{
  "n_layer": 10,
  "d_model": 320,
  "n_head": 5,
  "n_kv_head": 5,
  "head_dim": 64,
  "d_mlp": 832,
  "vocab_size": 12466,
  "activation": "swiglu",
  "norm": "rmsnorm",
  "norm_place": "pre",
  "norm_eps": 1e-06,
  "positions": "rope",
  "rope_base": 10000.0,
  "rope_fraction": 1.0,
  "qk_norm": false,
  "attn_scale": 0.125,
  "bias": "none",
  "tie_embeddings": false,
  "parallel_block": false,
  "init": "normal",
  "init_std_qkv": 0.0288,
  "init_std_o": 0.0358,
  "init_std_up": 0.0412,
  "init_std_down": 0.0412,
  "optimizer": "muon_variant",
  "lr": 0.0063,
  "beta1": 0.95,
  "weight_decay": 0.0,
  "lr_head": 0.00411,
  "grad_clip": 0.5,
  "warmup_steps": 200,
  "schedule": "wsd",
  "decay_fraction": 1.0,
  "decay_shape": "linear",
  "final_lr_fraction": 0.05,
  "batch_tokens": 32768,
  "seq_len": 256,
  "doc_mask": true,
  "train_tokens": 449300000,
  "steps": 13712,
  "dataset": "wikipedia_en"
}
MLP neurons of a small language model. Each row is named by its layer, matrix (gate and up: input weights) and neuron, and shows model dimensions 144-239. Each number is 128 + 32 x the weight over its row's rms, rounded and kept within 0 to 255. Numbers have three digits each. A neuron's up and down rows have the sign that makes its largest values positive.
After each neuron's rows, "fires on" lists the tokens most often at its 100 highest values on Wikipedia text that the model never trained on; "fires after" lists the tokens most often just before its 100 highest values on Wikipedia text that the model never trained on. A number after a token or word is its count.

L3.gate497:059103167132179133161104184068138107177112202114131144115121157062171154128147155083121132117102104086122140093144119094071129161134101127103204113133166182109121181114143156045116148048078070138175116135119115121101105118141162124136101140139139150115093191176193136124141176098160144120
L3.up497:112169097087154099142168111138128138117151122089149090130125164121079128057193051143119135160106128152188081175138125101182165100091150134089134119170102143102105144099154129069134107168096153122099132097157125142077088125112162115089100116191132073150083090167167141145130085117168125150
fires on: " " 46, " |" 11, "ani" 6, "7" 4
fires after: " |" 47, "j" 6, " +" 4

L7.gate803:059103156158134128116185139107153121200137120118146074141125130172173076107119174115059181152101119102146103106106147051160141175132073117112134129092113052138167125153090085127119134134118130154158095128111113106072135115111130143097133147116171094164137165147146140099056106182126208161
L7.up803:114129091118132157096150146153129097109068093077110077017135108085108130167105044151119157184181156136147171159074051054152159129168147119152089147090102162153108125162131102135103136163103083175135113085105118106132141138148083135171085158139112077124141121167148105122069154127161144109
fires on: " " 58, "20" 11, "–" 7, " (" 6, "\n" 6, "33" 4
fires after: " |" 38, "|" 13, " " 11, " ISBN" 5

L3.gate333:114102098164094117090091142127124156135075104099132129113115149107138122135099139135119110193114081121160154101136190115110107087178169128105159108086112146098159160087070098160108109099152072126110072123118131121145081112195095171081136152059139202149118120097103140112184136117153161076
L3.up333:112125183104123132155124148191163131117144114106093115132134168134144144088128158136061174130132112101062136078048164152099128159074141134129090148163044159157103122144113123132108137147137130129136095087083109052138101116143104149167116182114117181206115113156143150187151175164029141156
fires on: " |" 56, " " 37, ":" 7
fires after: " " 50, " |" 37, ":" 5, " Total" 5

L7.gate417:139064137153123079122131135111166105127118093128168112153168111151080094154128113128152149099171130117200110147122078157099121157148119104147131144093166149126132117143148101133173126102148121109138141129164149112132166116141098184043119135155070107165108128093107130163145115097095165146
L7.up417:123169184069139157183133117113147089138112119178134082184081112076140111105162187144140142168178138100186164133136155189097099151128115126185112131177144067126141153110197087142131070136146094096072083144190157149164139082143165112113147123124080176161133119117167062100150135097101087140
fires on: " " 73, " to" 8, " $" 6, " −" 4, " (" 4
fires after: " |" 72, " was" 4

L3.gate551:121155123077112136145074162105158118138130099132191135129113120119120143122143119121018140126152146081101161118166061101177157066099119211180163130155130141170117101081110145141083112121131072166072131107145174137041094120127082156146124130089074119091123095150163121137145116111161109110
L3.up551:211147126174149117138137113105115140131101111127203146098130118128110127093087117058148168130184094134088092113166150086150143119154134112141119079073066074094194050097145107141133123095116112140105096058092104100160130133142102118135177149070124099126125180095156135082132158173117157125
fires on: " |\n" 68, "\n" 9, ".\n" 8, " |" 8
fires after: " " 27, "0" 11, " %" 8, " ±%" 5, "1" 4

L3.gate85:146097136126131112101147082125118149120156208087129168152166089130133130146198130082110150129168074125099065035128129184158145105137157141111149147118116117120115162136056103130102168117118124131088138181130180192159089160143130148085066098128147134146083145174201138122138132150184125082
L3.up85:112147138103111132123101103145133093097104116114116143133145083138126153120132077144105085116144154123187146151163153165156100186135116081129112079085110166081106123058122153152141146143136125126148128123102055159112135142141149104125157169134216098158147159096105076129086146158146089099
fires on: " United" 24, " of" 15, "." 12, " Inter" 5
fires after: " the" 42, " Institute" 5, " The" 5, " H" 4

L6.gate122:125089137163061131120118068150169145123103161123120121160107113092129144123119137180107158104166071099118181126080150088076054105170135153167203129142106172139100103089127082087132118145135173134118097141094111156171089113157105103087106089169160109134133138102100107052098179136098162137
L6.up122:116096197136125130141119150072091140184120175137157193186096134124147092123081101095220164149072122124150095152139146139123058072104113057160076124106146172167073173118123134109098154196102111068128094131106103139102110116142145122154106195115076139111111153121166135111121109182118143113
fires on: " " 53, "," 16
fires after: " " 31, " January" 8, " March" 8, " August" 7, " July" 5, " October" 5

L6.gate291:129090112156148124106162111195153156117151078130110152230072127097138095117116123159070139112074123143145148105142143085085105172126143135053142070148131102160174166109111127110085101187169104167167108139159136100161111171104151123127127150158127157129094088170140111060155173088099133144
L6.up291:167149099122111137108080121127116113124101131190134160153165124068114210117123063107124185155113157110126111140122167140091056103125128141160120164159153142151196092082100197117168126156162098083123158114150067135090174154085041146102125175151106165141150072056128150116120102097143110126
fires on: "," 49, "23" 4, "29" 4
fires after: " " 49, "9" 5, "22" 4, "18" 4, "8" 4

L7.gate513:121099148088199185124157083110120130136121071138134158127153109129137157178148107151148122134180175032112062123142138095098132192192158121186158135136183121149108115082119112136136154108177053071119112154148093162090105084145079185147125125092119153059137168075195155090104101129134120128
L7.up513:109137125167143122137124073126137125163105180163142165144208194162172191109080143148089152112125103125147140121141139196163134104133093180083142103108129066132146201077127125082122130108114146208104132108129157158115123183149131059128115162152140132168151092161132102176134171106093167094
fires on: "," 53
fires after: " " 40, "18" 4, "22" 4, "25" 4, "24" 4

L3.gate153:181067081100139082127104168141106155117164135108183165099170098140147138125140092188166143092153170157160113092125128122070094197140152104146128175190153166116132198135095158124048099160128119106130177175099116149149125139120058180145143115138112089120082113060116104092114119135050062153
L3.up153:160095110143205167128070153173089171152091116118169078148146138184128156144164107159124111179087154153174100132058164126122098115135177143126146133146121155124098109158061085179149111173054135106097084118185115172147176111130129087157153118115153113124119170136113111189091126111153132161
fires on: " |" 27, "00" 9, "50" 6, "07" 5, "30" 4
fires after: ":" 70, ")" 17

L3.gate784:148143077158104116092133131146078103100104136160176144118120104151112154091133064128170153082034104146068201110127166163139151073168114116140120137115076149094131149083159172110088144090149123101126132144171104160142142089142127096074164093170161079075095136055099142154174087132126120134
L3.up784:140145131161175139100111124104094174113140109135169113102097106141122090151195098134145153067119147148108093115122103137079072165101151127123141147101136153102165095132118080146080167109121139085160129111071214156172081170082084093136153083118127129125183141132092140142156133081129183123
fires on: ":" 44, "=" 9, " that" 9
fires after: ":" 33, "3" 15, "4" 11, " and" 6, "2" 5, "5" 5

L7.gate356:117139154153036162135114125119151160164142072126055169143149081121118127167112179067094124163093116119126179130171147133068090128144128152161081150129094154112038158166163119138133118124088050191231150146116134128196174148128108106172154117135155136129131132136164123138190067038158155134
L7.up356:102106114111151108201140165148103154175150107147112132085092179114054126077127095087122162195083055167124107087120128144133160098092114092136138160105111132143150142121130089105140113071089156124157135122132124100170097090092181116106146100114150155166163118124164119092169149134070048152
fires on: ":" 41, "′" 20, "," 16, "." 15
fires after: "4" 12, "3" 12, "13" 8, "5" 6, "2" 6, "50" 6

L3.gate149:087155145098087076140115144116163141155136068098092093144163128162164091040104150132118127167082134140114130115094122126115157169095070090087139049114116154108140151145101104121138169153111182149102094128149080149150106106088139142158120120085107149115144109086105074108117124062110145149
L3.up149:071151136126169090137165117153168136113113088116117099126169123160159093074123153102117140162111170135095161155116118170123116162081124044086124116192142149067173098129117108071140181081170151100158168121157124159096096096099120084129049142133113122144071133129136123099233093123125146118
fires on: " |" 41, " " 23, "0" 6, "atter" 5
fires after: " —" 35, " |" 24, "–" 6, " Sc" 5